config.toml
qk_norm = true
lr_head = 0.00867
z_loss = 1e-05
MLP neurons of a small language model. Each row is named by its layer, matrix (gate and up: input weights; down: output weights) and neuron, and shows model dimensions 48-175. Each number is 500 + 50 x the weight over its row's rms, rounded and kept within 0 to 999. Numbers have three digits each. A neuron's up and down rows have the sign that makes its largest values positive.
After each neuron's rows, "fires after" lists the tokens most often just before its 100 highest values on Wikipedia text that the model never trained on.

L3.gate651:606422520546475447579481569504488524644579509532572479534527538560593483547540515551518519404507462434519528521595423499497415521565487540452469460497515467461471578530429456538470555511432424474532495564421602467410502464429523581478529489510455485547459519406491550500513504470542494505442594543529628492481459485583569541395559544534511525501469444519536460478498453489504516451504
L3.up651:524486527492462510461539488472518493434466549518537567489491454525479534510523460435457448437587526475424512501498507409499548590571431517553532426401535475556345494406531547535541536519474564498421452518496472406526448608443565535463506491485467534442411449539482476506496492489525462650586588426526523537431540441489535477603465548490514484435598577468533450525492543513530558520575
L3.down651:416519541511470496461483542448577505500593478440526468510533460527569432428560478538550513479453486416474480467314529584515517503526473537506532539442579523486454569401500532498532480568623485533555523538545395491484552514487536441471450480461441558481642504452467451449444555505554488528490482438462394442437443589453587475425457516556517487350560589497479511495524444500501559517545
fires after: " m", " p", " s", " S", " M", " Pl"

L3.gate344:560490576484501542502519609519533617524537494546477489588582514382518509462402574416391507438498497403626529520482542465541471498466534560446542465533551473526459565605426523421485468492513587510483442557543522490549384582546505508498498453380513561439493527493447519422549473566564509524456543542501553546401504490409452458444522504560513584504548472443509556535546402557547418483524
L3.up344:475486516527522465566457462609470567471466596523443494541500548465388537504449470529450551535489517466453476407470442453571491532580415562451612519534601511450537497501445409469487454537500486530461451541604548511456479541438533551503498455558490582457494546476468417483412518580561532523514513401587481544514541466483493588481523501490440437500561488635608576393552471432563438597557
L3.down344:460496513595554553511482533467486536446538453499455479451461459461395599588482480510438580432443546535513577566453469568421421491526535522492543556534513400417554412432461509433457548503547530603560477561585537495496514623563474560427462535523511542508568470550604544457526450539514475421529524515546532553506577517453401523519507489485530520450549552425506480594519446495540603516525
fires after: " the", " on", " in"

L3.gate1434:512492411432434493513505510595446495518545341532411514474507512465654487470575511488448437494455532413503462414485481509590526588498514498478498489520559505509549490488617485520520544485477531474485600548477445432491498430524474401509529488420499581534466490451520488559434422549428471479497485523562479545513422500493512386513473515527529536488417499507537501533628493555543541533498
L3.up1434:552582506472404430532497516554439474465508506531346515349538556519550580485544494336526480452527471525433513485455491538527414467376571449525490463511422519572563512493514454628498441503530613561497617486515555519516543444512511507431510461491501535441428612480442470455449498528421478497470529512508429382484494506497461513531489553555443482449480448453550497409510469542507474511507
L3.down1434:512545568592531429467482543465476490557483617453517516516406559428499517464471538463560474431489485447412592502566513363470542530529483577511446475511502558494522444512476483488562433549490560526465536466537494535553498506492428491502457496431561487530486552498449441526468423562502463553534595501466548463520440551484480569532509560506614538496472538475527535550557501548463475496528
fires after: " c", " t", "im", " (", "ric", "/"

L3.gate1003:494398421524493460508441508571511606548482524466428543490499513535498544570537558480565515557510411516428451413478605530629484580470422459485460515637472505505512537542498523516534483531525584526478457495424477482544500382469489471523576496407522499552495468419473463485540597582434525423513479565496456437517463508501549527529462428558483470523570469464466527535514418467538513471621
L3.up1003:460455510494528557433529534534578468391474506568472551431363550484521547482438588415542452444482531608526483448424513557521522437536512468494515517501473555581511560542502502503542446455539485468550523479531473571510424480560544410432611527564516528548441500499479576502509411582503481535488474483428550559496428506571519473505539500561506453481474452565461507446497523555526454474428
L3.down1003:544503547564523406527526524453427492624500532445490485507587415560454434475460400446515447437508566504450437426544558450506514489453430470459558500460457595486470551404511453486509433550528525579499504486521453513479446443451552442490392462604405512444526535458517462499484533484549519440368522528478581486494510573471424516440512510502491508514493429506501478507493566439556591455554
fires after: " c", " t", "ur", " com", " he"

L3.gate80:570440506500493479457481478575461602506509506499585551582496600531554555589384490554580542481478566515552536458424478511525564552484388486537545501428597483430411478507503529509485545460514463493537425550460498527452488499492456540436526457588580573434458605496492430465520474519473596560461585576490577468510454439469431511540468459503506502398497473449464543505478495480532427503440
L3.up80:523467506435453427575573540468561541451506451536493578503493464580465521422463529536453513533532536401430550460496607504476448508515472342486471546532426467448476439531479489494607476507575514456464463455428537442496519524407498553562618500395489521508526529516528490438525466565577472506499526493385482488505448472516410464526549445534482512496494492538561568548466464553455441603439
L3.down80:586555530588583500540514502569495562505506525454588471456534537522475495406545500430487450453521438486419460457407376482473450494509514518460505482547540483476462561493409508406503458523495518576583489421563379432389466466555477514543557516535548458489422575560455568411521475463490478458444520488470550502564564413527492523507464470438583577502495412450516542533424393495455429550501
fires after: " p", " was", " app", " N", " l", " w"

L3.gate605:531524531547569580489473408443460515461469486528433477517510491443441552512511505575579525604423573539542513478484536569540471505538488494420477411529529554518476514455488482467511485492502418558493594549513477463493488453513463489495460495526603498341553538450522515600505525355479560498462495506462452502507325572438466420436579508477441445501463512515459418477560530552535517590510
L3.up605:459475504462478543491545427445447520448499463422412540492519578586587485457515504576566512608582484466345568487366573574494520509436474569524565400542479577523514507501486429475553471612528513508516526568488401497523443412483501506515492499491596513483512449586484466480466440424471518466440525514527491510396435506463412501535559528562493492460615453509471522552529576475497450555551
L3.down605:476456450358591473484494510493433618508493486512424577410505440560553545501465624517523442415459573480422547488436578454486601392497445468484553498548495427489501477425600475533496423527481522549466493464458544498575506485504562520492405410500501483540563522524556543477565452526518509487443411468530491439413526458475455463418498573418548566549519440526563551543557475466527506514556
fires after: "\n", " the", " The", " gu", "|---|---|---|---", " l"

L3.gate941:520430470520553499521531526618507448528413500525515539546475488424494514405481493476533476493516424467496476523462529506476474493449538423492482465447509477443480529481488569450533477448543466495574479522441411498488461468435464454569561466529553541504408582576502526472426564601363435476465518465505427543425524515499503441588575443505626509465541502453524512465497533470507526516476
L3.up941:476550534547483401520466524432444509463591465465503549510442546427525497495519469558547512477470587569575558536481549458420439435409538571436517585577522451612477507520490468447596534460549569523449516491511482479450472487476469554494563483431498545474429480551466430415434538532612407527516477552569536453536505460437556538347522462555498465474467524520475372549522382447510511570533
L3.down941:536449414566497466584532509513480464561444540394505444525397476435535507473558470456474495479520536534545500449543411480499406452435448451507498532532516392448513584442580506569477415407533495518518506556424446491476532551570454618462515411482542510452543471486494528431498439563502444485518510602552498478493459483533539471367510489500547548447502541463481427449526505442528481560433
fires after: " p", " P", " att", " She", " tra", "r"

L3.gate424:553385543491480419444487518486557537507587489494536521426420507457440524516557478469432414400443466554537503540382519527515581488555501536479469499418511488483532556454561533585422526447484504490472478492503410479423471575553513486587455393501430496475454484395453508454516448454484518537565528409421478582491514538459485484335473563553476442478446561486479554477563451512499542524602
L3.up424:633506482462524523434550540507509479490526518460540540502571584438560575487481480462468439521444512482499426610462459541556493522500511494506489483494543580459529543523420449578456455371405563488486572494449461513458548543449491485555415517504464554499488438423426483407556418437514457411502610519494393574527471516515500517542515556489563590454560413557470483421434303577470404621568
L3.down424:571511576474431594557387567468489567430590411549469439510661493478502435542430518398542521490551466428494474534495448512559522486523550664494544495572495533465422564542533509486494530481504498466517500468559471489477474463454560556565500438453548487469535544460480611600576469542447484476442456478488543474524529504545387528445509525486486482460529538510465479433462495478485478566510
fires after: " b", " J", "j", " B", " T", " S"

L3.gate926:498574557460484537502523548522529567504518528527567535573462490432478519495480551523523454491529434554554584560482428506518463430545523530514536518513535498627506382389502543471506566504537535547526495579505581510513486482460604345539578528496506505460502543505546486546488546487513468501492560468580484577466486462461534518451517447469497519416552533530468514507502446530482490520370
L3.up926:581482536562488497514566497525467536452513467476517576497494475521507630483365428522519537446535586593490530392473436467512489503547458450482496468504501462424490461506419629492515527507446475597408481518538494550555436468428515458477575503508531453475426525523575486510373588524505488558436492457455573446527547619546522458488512409470504520463511480552573507502491507369461396556558
L3.down926:530500543560556505530514526495463523557524526524502520491398522496483450451414616472527512477569513513496473456509537562561495433480481454519527464433555430579521528523478535442559430510535436541466493450502483578482476519450605493502584466440483560452456483554472446560437515520512670453537470551409493436485457441462541483489505464449513526343397587510613506456506490460549507508640
fires after: " b", " st", "-b", "b", " St", " R"

L3.gate1452:335545514471507429532551514380479472400562380542501516558536400491527504505472501553535564589467520539463534435567481552474420502446502451436521429451505439474413544471459487575471520458504532492459503561407469475529483476510522502488529489506368518489491483483488373573420520522546542491469523542459499532505462517473461606540547532463508458540505496518509514479481500517504441475569
L3.up1452:392551474397478524586493554472465555502541430484487452475448563579494544551448481481463488524524503508481449485523505399447469418442443457463513458507508447459561445472447566491467494476480530471494555525517443420535543480480484457485536439499521456432543409503487448440477526483484456500496598473450571399527631544560476544504518622570520615518538599499535480508472466508503450499543
L3.down1452:422559480496518575491491574458429473552443518526504479433506453582504483468462477522492449516476474526508479490558491506479538588433518548496563432434514463473448608472465453522557519537498517529438444568504497493553566440395503446453551553499459570397524523468397423503556429462526572491486529549473554440463465511501528469508492485558496489506477551597524518433477462439498512553505
fires after: " and", " p", " b", " h", " ch", ","

L3.gate903:522485423529567347572445527515446425465511512498469591496548461516479554558443448466534526473527499439421622537462498552544556399426531463557459484399535534460466604404408490528481473536522551518457595490446545514505556565486415591486519664463453391501496498528493372570504450530538464489608505497425516530469466534649545514434469477466544494423545525477565592453564427508526514518421
L3.up903:514523469569471478505559544474488505455590438482532523562504555526524554477503488435562525482439506573503464573491518534555578506504487393475467477553450460535521391392400385484404520466563560472423527436577446512500545561474590569482456488516474523493521545518562532504491525547499556502482573503529551480496458474582463539521415492503532491443536517471490568493492448452435470561514
L3.down903:442510413478557442519437525461429622528522467504477532420494460499434501514399435484571456575551452498456419514516521554551541460519527557456457529409480388449371517436497498521443538447586507452478483442608439490508499551435454522426599581551428576561605496464508507492494507472431453483545583532485534479501519535524497552371503477435485510495570520455536526465604612546491512556474
fires after: " B", " appro", " b", " W", " w", " g"

L3.gate817:462394411508425515531470478450448497451496468514438464548488554461520457533494472420507469553434508434485508512479442541421507501435466485496485579526460539474538476537544582542556473540462577467471567523459533512582582529488541552517462532524489547611557465440446475427458521524511605458540494582446486573411487533503479540571499480548542468466506578530558523458534488430469455554462
L3.up817:570465525491546515491407466545503527514474464526494520519552474569560602503394577498514509486490593571509492559445595504436531515558472575413615502484588530567413494575524542521573511530380601515552517569482467520501573531483533552486525630432577528483553485496488616451494500533613491452486444500558591536431524514534548514475569481539544542495596505481551529540575505531437458533414
L3.down817:518595525526495465446384527496558470583562465504467535492586556453562473529588525461483493514510463495519457535473536553548530446524508576493437485441543480554520449440425587574545562567545454534543487458485529555555484544632553479484459530433601579564514435478476580641585467528458470495525500501457486552558539459504429487558510525407455568549583511528449561488606550392533496467519
fires after: " b", " sub", " B", "ript", "ub"

L3.gate1386:482472432539453418521391469526555452499542556453498479464603584487537557457316471496540539528479465529539524552529460468394492536452516495503523590446494577477483523451450383590594608573530386510523465512407464592433566574538527521459433570549386513480510521516505497533496466556495506454496491545441554545446525538482523540426499446464472585521512580471525622535602359490464431615492
L3.up1386:428554407481504463511576446526479417451527392574467556521547506470512549528513517466505551503540581451435493421484455500428509514455483546497559520459500488412514361517589527464485514513521426496471497520519467561526501554504540532534501502579485501506470432476447496600539496541589499371494500507428523641458470605455524567587444507435555612432493560478450574494434551440553535561463
L3.down1386:496418551483518638515437451588523420457485423572428453483429457417486487516552502466447541614453531575466495535508462492532489606462508462566482401538516519482443494520520478400535482591550515488530485618518444534501446518476408466499508473453506493611581507534495478570452459558520426455555486530595576484484502595495415577545486433567477521514480540389484421404516533454498403480498
fires after: "\n", " M", " ", "iver", "id", " V"

L3.gate626:522556503461544439472564498551501508460401468512478521526494561441493455535478493555487435486515500540615592488481487496541549452481497464469521478470410577438503544493498408496515467653488496567529520499530536468492527529603483595483452562496403508497497574521469453550433525523562548541517494564478519493473531460509446448537556447555471504491561582415465460422492420426489473427522
L3.up626:469557585480573570505520530452376608442506386556481470420579555535544439490498452555591383599544496489445625440536548479638492524547579571451466532452529522488513505520540413488505490477567501487454527513480471478513572504477507563494509527508492481458433519533534545382448472553466642616524423504548518465552520484459463518453430468541553574496467517501599544521457488472460609433465
L3.down626:510463410448664495530526514476367449450561632511547508564450568495523451511540462484498551583421557549474464515505491511550534430355524382415425426518464481558483550549603477493468485520502448517604502456421513441436511420496500529559434486534506446483471497477369560524570566515499567479598483495520588521442546539415437510476593511519551472453436509463569488512455454426470438501422
fires after: " h", " f", " t", " H", "F"

L3.gate1208:588452503483491467458488451515514484450456539529524419610502574452556487424548468453512414514495337467486446423636399515594416502514471531528461463491494413460518467444619487537476511478476445493467603548530553549490494540493560532542448614577515479462575556554509533539509566476511484569501476460555443483491417513546456480559520442580497653475519524518510572428476489520463552522438
L3.up1208:544418516457529434510498502523530455477503418365508462532543471507417583575477531400489498450571468504487451465530392537556443474525501535479524549532511469400585463414525466485443595408448530609430533430523529447505546526491455446401487546481443490457467411525509535393496584492529416530520441485556458504518524483475566515414540457562423568501510582556450597433515470507480552480485
L3.down1208:531476425417500511390498542525479417502465530552432508575519550471477433563542484474476422507449522564497516541498469466566422540525501483517482537573573509542511516542491495487510453505523567583500577470514521562622449525545545561529488554566544562502603433456677459610553504478573522495440628477530487487581486444506552612462463483560481647470481433393429522455441561448565477533496
fires after: " R", " w", " D", "R", " b", " W"

L3.gate763:536462569421379382541501572495474489440410444485550425585492463460515445523487529434479511521584504479522522489499511509528450517412496513499489469446560476493529600529479484509413548501520518469511529368453528514590504408488443526570387566491545512461518420548576474438532541458481530513520516455514486478444498510436546452433459488450493590551578466485551468423553446424493530511550
L3.up763:474489456527536588514512526533429511528483531470453411430574521463579525501475440509469512498530533507554487430450490519429562526496590449550576550475480528574569459479546468470547574440517478499479437486498507575537533494458524470447520533449577558486518579460494489461383401476487461510528558505491507594474514594576507488442460477514410531503485495552573473512474445601414530561361
L3.down763:527541449452444455494460552461475505622475532506533457627499464516453517485490454539513388547495560578515547580624529476500513544484479515436476457421506491479506506547577569469499586438449507430459623484466417513579574491525399582492454568500456525530445501448479452453460511532589588440529505491493503501481453467508465508434456529535544558454604491395430582488518452412437433480515
fires after: " g", "est", " ear", "p", " d", "j"

L3.gate1040:523501520443515461511389396546514500445453463467403542475450557490489511478506374459599604469469415468479613494514508572528454503537516478543469540581494458493542555563492556456517633477568531533453553566530502400594480461516582555503432446504482473580510514551538430541507537553466424348413479541438614500454462559454525462484529537484547454478601597546491577508491491486532476459481
L3.up1040:441526597413412488401419542532540426494579513388553511571514555527546545615567500610579519491538506469504601386406491504486543508562485444546518436420536548561486409515441485488570547506476464466462518530554393509542549538470568450542487548436538462485594549493484533456456490498490514454580546589571516463507507481462565533400561535485437498577437436507488405531505513496577482443489
L3.down1040:485503496493555503480536450574496559512462462472443540553565539544497541467582506482403557590498502513524440460544576508385507593485562531427495485533474508532505542570504493515539506514443537459522450390476589545579550591416475474479546475602567475458472478546423555501487494528540510419487465593467501505432542553532476417546474427454503467510550481516568550578608517516540501485409
fires after: "\n", " 1", " 2", "ur", "ask"

L3.gate1358:590435416500471585389502489484495507427465558509438528401473471498470476571480433433482441537521509523526493421543521472517474509504482474573542510536471488467451492554487429557484508545532524411590508526512478519543431489482489552446503533469506408551550515526506474561459507466577505461520506535479414411437477494529424473539589565516486601462424515522560444514537441474517587466445
L3.up1358:407585528430549511492506562538430514453457487448461525470480545466512561468508491575462472638505597418548442522512471499589498484507517414398450486562433527563489381496514472447499501499414505564445484453562543482424514544513471478524444565485452566523556526432433481483517521460456535547494489510503558482445532480602485466549504527424516339506490512503514500502534487480527509630559
L3.down1358:445571427517446563467557567473540545565411464575515454408552514514516550539497513422559472454476505598522518475438473571489510568564480599536569470536368434486460461425437585482421518549532536439527393515427507488515459512447572472501502533508484486499517518479500555440482445413534519556471531537520460420523558530556553601484497496513479488528480422501511517478621600511434469534515
fires after: " inv", "v", " l", " v", "iss"

L3.gate616:552472502452466537433548480483456453590478522496459556446569450525469439541546518477504473578463569457467490477425519553512494505450451534418551451484571576567523462538525472549481504477479469459529558421492537489579595597516463505552499536490431472493424477544499496542494600474335551476549487427470504455518532473404481477489400487586518537501537458465470424550580475500585449534452
L3.up616:550492465526541483531492471440480510399459550481469499482532496484472550510498562567518524556437441472442494563565427559520466412631377603428489445512530517596466530520508429531536509485546526450490545509446571493414481468491499539417481493570487527494520499480517409446416497507511553542535398518557435530482460449453553541497530451485427513447478574471503456421509548379520498468587
L3.down616:431502406410527486550523449424515515447516465521513570418515441433477419676435493607510470455471417488571544473507397495532519490491494478579479512443483526509519510517518483552467414535544402484517428558560487509467430520521483499514496518493557438503495567498435547462500599463460583534482616416541510407482513555553515401319432550522510564521489485485474477531537531435480457504566
fires after: " in", "d", " K", "os", " O"

L3.gate886:403579453535481463648511563548593545510485437551523489540492556556538529515446470494445475511521616438526527464461516532570506499518431485465533519467490533576405478482526518491485434541518497590381546427512541453497522595477456419575484532522476574556418444500486484442443454533587491613491594542478497549406523550464528505490557541455545468535527493501512489514498513452493461438467
L3.up886:442455501394518463460597441499576616473553415416607458451511528501487532436496460494559410532453564520547522427506523434557482486512527599500568483516573480474410573510522520472436499519535549522563525428506541540454480496475568474488447568500455461516434476451525635540498561480621496495510537462421497545441512526499583540498494492497642547567464562524431433450450435443495477473467
L3.down886:568472591543510504435542495520503476586516438525532520453556465435422479427537492411489405498379567478598534456420455443511553498556507573420563423441602500470618465529505443513566553557491479520524531508535498491451463412562530519453504564477504411504600500541537518571520545522475471438519457554477510433545432464518476491481499484504439525539476471481556477444503451537425441467559
fires after: " B", " H", " h", " b", " ear", " l"

L3.gate670:415488444527472491531544427576535540415473498490537514546436497493506518436477525510500618476519565518518517471441476519528499497543393486590372506474474515536523587478435512539560475459481467466575535536492458455449466508437530446499513535559440470536485539497458518501539461506464546544444489441455416480459537482453430509448546471639451491498496455564552527597412497586430470528516
L3.up670:508585493497451525441503483625483535480482459549635470456470414608413441464497504424527431465481477500533426449456438412422514443465499484522463488388493601513508534577515466501569467441468450480477554536548473561498471529424510443487490551625499460379521504527431399498531401456553538466454567430441469521479537502533447588518579529521456430511522538463526553540518485510532430476529
L3.down670:466527583591491453548468574475597470542526494497567510503522597490437511378545440530443510520456555442491481518514512525414437502503492502477498541521525504423478491447504517502470484539451544606509523575509513491485440581528373483516501550469502461466587611462458503445421401500488497428493505506461425545529505508487462495465538533467434461491449544487476516481492461483456419554494
fires after: " tr", "ut", "ur", " Tr", "ra", "ome"

L3.gate389:459546472507555412499534541423413448413471449489437476530446498516477431485468436548478516561428525522527592547461466583547494499378454504392517456519528546496504470546543473413482418456518506369584601491407505416529542443503545478488501515491485489459506521479520526472420519422463433410569502456584562513555495533513522533500567466410471540423507454548461541572412461421506451468428
L3.up389:511500433451474549476575435559501557558566514475422474462545487363492503491440493569414503525493454489531503552417488532529520549511499481650565482455519520490467431481395463400485495528467471498550467504496487456486561514479577438516442548545490470500426497492574442429435486472514527521490581481519464580586497517540413587481577528605417499462493503553407455513516449493478466613463
L3.down389:520450488574540498499566456428516496497625562511445524556450531448503557504538448567486543537439557479469473454531472503579525507447523474418569511536495626502533533597483499495433476431497427520551500461552500439480411506503502554560575555549500522510537414432502423458476527531526547430461520566568462401554571443533539546307489387539361541519554527519458432483461577470422439521447
fires after: " the", " a", " an", " The"

L3.gate1077:535588463573513436524557434513454603495541546499458520447472515555454410489512508474554450464401503552480551493523537470522494511531543457575473489522451488464509491522511458467545606497541503489496540581412448533466483552596492481523478403551538503516475478561565522555499512540501479453487492418609558444570525550506587499475529556517492502529509579473487410461531492505481521543490
L3.up1077:411489521507490406544551479528485566553513551512514501597454480480533431525532545441560500493470531459547528507489528453387520507573429431565424486524519398434480462471465564453418492483519452493570530430525491418514451481446544424557407510499554565491493475497550517473597537493513393550484534454558522490408466594458605515611534469449483417530597631528494453582471463412448543532589
L3.down1077:537589454543489567524465501473529532452574545427444491426400507544506386550487528448532575492560536553451500549484455544531464502455504499620500440493439466476520492409556528525556609523469574537556478520456462481589382575401485466505444393546527445464554509482534547495413477473592454547496508486539525471508488506597542578547530538565452473546555546529336493579475457487466485542427
fires after: " P", " p", " B", " F", "P", "°"

L3.gate906:494525525548497499562441541511489559463490505494534488576538556428457442510443524472466540363429428468551543442550508522498543443513536380607434538452551479456494480490488438468500490513511494487541398539439465501571443487468537501470434519546465394438449434498471571498447483530440548519584546519570598430476463615511542530501541485489578478439578570504592551494436490446432505536591
L3.up906:516497480587510498508577553430413584572520545551490464564507456518508441563559581513472487404503579486542484436492376398497469502491464455489524521520542500438494466483501523476380438432482530437458462437473500463457418481596523413507470491529549507458459470470472443460466478565570470475512523501436488508504487541545501459521525551497463532415473505526442429523558670442468365529508
L3.down906:463493503571431572508541611525523458498482462499466507543522508500540412527482452459536510448514571473574523350490549506526499503483519489456523532549566417412565526492502525551480472420500493437525546428495461540459470381542568475482501542575546489512531487520521637530476578513441490450452464526488573524458517524494470472472441408516560464470508511510527487410521548493450493542465
fires after: " who", "er", " He", " P", " p", " he"

L3.gate1360:500484451501496564489446528524431481534502512529504569508498537500480543559450475607508451455391524546522494535496507501536474589576492516541527508575409410459508458462482515487416435533486425511563492494439455513509550442477508405412540530411494606435470537476520574475463522561446374524456507404561508485496474564545471520514534471530488487531600440472614459523522468413498542443581
L3.up1360:510605466583497434572473555468453493511510422469461461613554505497499578427558502490508517417497400522487469437531439588499401518424437497579526507652520443498461369455472480524501557525474450489464505566487551452432430515492490457511508551497547565512537487548555494407539457492459515489446502475446535498588444491557404419443561495445485461485592547543582533475482481506504465459373
L3.down1360:510509385439580427491396519475455456553482517552486414567468474561505396494559469543528571471408489513590537485471486521467596526577516480506517527444486526503519486500487481431542441457505434498581466431524503492410455478579583481440543588515515386478549529457518518486454519529568528540486570377395487470593518407598531471451488526481475510425557437444574520484461482499542518579483
fires after: " ex", " L", " w", " par", "al", " D"

L3.gate841:529545494420407486482494531462483503536519470545527431400506493531496500455558538533554542479407562559507372536490538499500467465414492481461536407473520549531538488488481499591537556619523473411541487499600479547497466461473555467501533493437565493534468444553493411529578546442574467450526483478511567528488457539602538581561558545503507497495580450568517387497406413466565481550553
L3.up841:479504484554501595477508502472572487407567460575541580491526465504486542533535495476430464495503512563456415539500455555540557530553543605530561487563512503513538527455567489511479529439450565536534399529515400477481544517566534598488500511468490435517515539477479556421605497524578522467524569430565531573515570487486478481562574489500551498428498640469422493377523477456485512495446
L3.down841:434553538564487545484504493461571572529412529433546443539501468464601483559485496563540513605505476511427379542534494438522489477426462505415487455462525477510486459514506495443447429395511493492530448570502506596511515539498332496468493471528470496491500431457471551495458419442562490484430529466468538549535499450534487500442537549445470526436598450514510480429536607522493532480501
fires after: " d", " B", " D", " S", " p", " A"

L3.gate504:455469485432472471511540547506434374504551479455487481518551531458455489420521466589435508546427445484485578486485471434541492608467532409478445498506388455467494587551477505476450565465391542390513608562397485499605520439474527546529520494505491422499569416483517411542446528470489484555565507511531516504481426502402489456550507475467462477478513537527527507425548402542553526505406
L3.up504:558536487561542569511536539559523479521523431566461488442461474447492558568535628537601468479533514475474515517443539543484498544491606571580570533517490454427447481523526605459503415502460483586447473527556496577492472480507537471488479584469496498514425394488468549481524491532466567416386513589514525487457550511556485491572516545405529506531417497557453465416554529547523494577514
L3.down504:564558477498489445530502494562491569584406458547480482472548387440500566566500574530487519483489488477488479478501424474563438524474478546567453467510484423520438457399506499532494441388468526591413431541522479523544516536589485435508485517577486491504513500529501530401530472520483459403476501465552530566458485547451407518535563505549551465475471522536437509500520507521513442481503
fires after: " V", " v", " inv", "v", "V", " M"

L3.gate146:461476529514559485445566414485486493503513441470520519487495524508530514519375467584470524414521558659448561475589517426471399395493371508478418510521503558434463568501429502480493496479547408481527434513430393516542467520556502509491468502584483497434493584561449578457437407505591542511475445548453415529434479485528428570459415587476522551502451520509471462475499521541477582593515
L3.up146:433511561567524418440497513397453511436496413532479518553438603583515448546454535596512467466504486559503484525550541476484480492550561545497567536497536647448538491514431520492501507451523527506535454493385484418480417554515580622600497623479429468550505488444461539573500563489514594534589532592468433501473495549465495434495395487519555394564486525444431597469521519554467496537472
L3.down146:572501519403532495521484493464521478568567450453556473528535530522478500535456507540510526466523562473579442534551637486458513558464493564506479438492541505447463450506552378524538465512521552517555456491477485470525466493511567514525490480545549461437528535527454523463438471609541436560492579586480548573510466513492421496507498495516539591417539523494447504437490411402500532540509
fires after: "\n", " tr", "qu", " f", " ", " qu"

L3.gate788:541484477504545513492465459496462482562488464547519545440511443475483511461505468587553482472463419411468433484540542561497472563528471486556537603535410567452462599599635487494484486484430599569590436422521544459510511517520486499498581572487463564426527388674505443510512469401572549521523490561617583509444520464511468531610475493577537530518486584425448556467453553539499422577502
L3.up788:465461529598459553457546478570543480462568522486538472519410550425540464506427460476515486516428445560541504507589530563539545533605496532631499484489586468507451488571564456568472402491470664542394434577498485451512592521536516475519461481450491441435461505441445542569507454398550609562530462568471561476464586472479560441597418627563514534394491476550528426460531421490469507546563
L3.down788:557394521465479547470491473548511444515444495481431483378452541535493463531486498517477545448490509489599543501505400531472530455433523496577593474457484529414490539446449544506442530404481496507592545602554524564532516577579417382555512500468474487459498508516489461549553513520552553589468456496488433481491502473568412487556531597466395515459440402549430524506554473484420442474474
fires after: "v", " F", " V", " 1", " 2"

L3.gate1290:505555488532513532554561475439532509514509495458469557526514547486468478542530501487441552526473431466590491474449439570546313525452527624481599471543467582473470476547551486476510448589386516485493499527564483466527459529540573570494586504411496435525454576429498561550497429484417521473443555489541472496470505528527542496511520475561489482531479433494497554391541480538536528506500
L3.up1290:604478550576467521473498552564498512548517521508512601526523496590335448575486583507449411571438519404457445511440427529540514474463479583438505594435524501565623482559494390438456520539516485482617465402420490500464506469507398482554554481587506457549455550506501564489466575515404623491611465513505458467466450586469495499499519555395554477494467515505471494446477395469565521448464
L3.down1290:483411467534553465571591501545505455496520585487468464375390653480495528548506513454502486489485527399588560550535460561571424511599491478584551449519508524555494481505493485493574561495540491539368403494586482509512515449467492527489538522562524534513510553410470451541510622482534583457461536470564480517554527529392529491456562543551375550520429475542500517544531514443494591551585
fires after: " G", " U", " g", " M", " w", " B"

L3.gate965:535439457458547494513513561467502503495505513472513518420526523495504501456464409377625507474481565512459444490557518518428462532444496472475527471537519442567523489439458545516476405548442432540510476560452445526516506541505506466499549488440406530512471508519549505477473608475451461547529431492476548534560444491549506481531450435533542574523567546559413471511479504500474475473545
L3.up965:513482487482484564495454505545542352566512462399504513466453497536536477416511542489550526432499573572509544417477528485615516600493513483509431493471590541472416469621573393415447514503493510500527491478457561413462472495457576482535466503531527475485615472564524497462539575438522464551580403499434498523543483517437476547478535514559491414521522440523579513503462485533446454444493
L3.down965:514487485510529600576494514542494546444504481466514526418576462506498435476486564576502584411460533595478470516547485514537474571575516389520460496427473497484518539514536496489545554482444519607472582460581553476531496500519534481478455566573502385484507445477561579494622562441592505471529505513556459458481460508467494432451463498565511483439454484573613492508497587479476632552482
fires after: " C", " S", " L", " D", "l", " Z"

L3.gate1285:443446482475493582467573524511452501434608531501541450520553571439541529448473522490487476520539530542458451422512481542483513540419512393383558433531476506575585520617463527475458563523477499599555531579523581454543451502533552462554523482535472459500531505604479442381512461453498578547546504589479585488411429510511497634401530466545450535512507506446530601562482496544492485518516
L3.up1285:570587514529452560573452522500461517498533510596496456485511514523480586548571583479553483478577499480491528533472519486501477548528449459516472487510527495428433525613491477568443489513497458528490466537573498448514646465535460405452496543470526530410425492572462545430591582585470569428504515341506465601538586475490464572498598455518460538499478555488462541486555637607471496454465
L3.down1285:483579521431489548502467454511454547590502440567564529496490475476536462509507491484492491427429474510490554493398552479340534469559533517528454573535499460603505486560534479531545383536517494454539469559496591542496462431462580444549386514470487496553604494559544493444588498501460504529494579517462602546535430527498455537517500518513479500448486571485528497522450469459537506524535
fires after: " The", " the", " of", "The", " th", "out"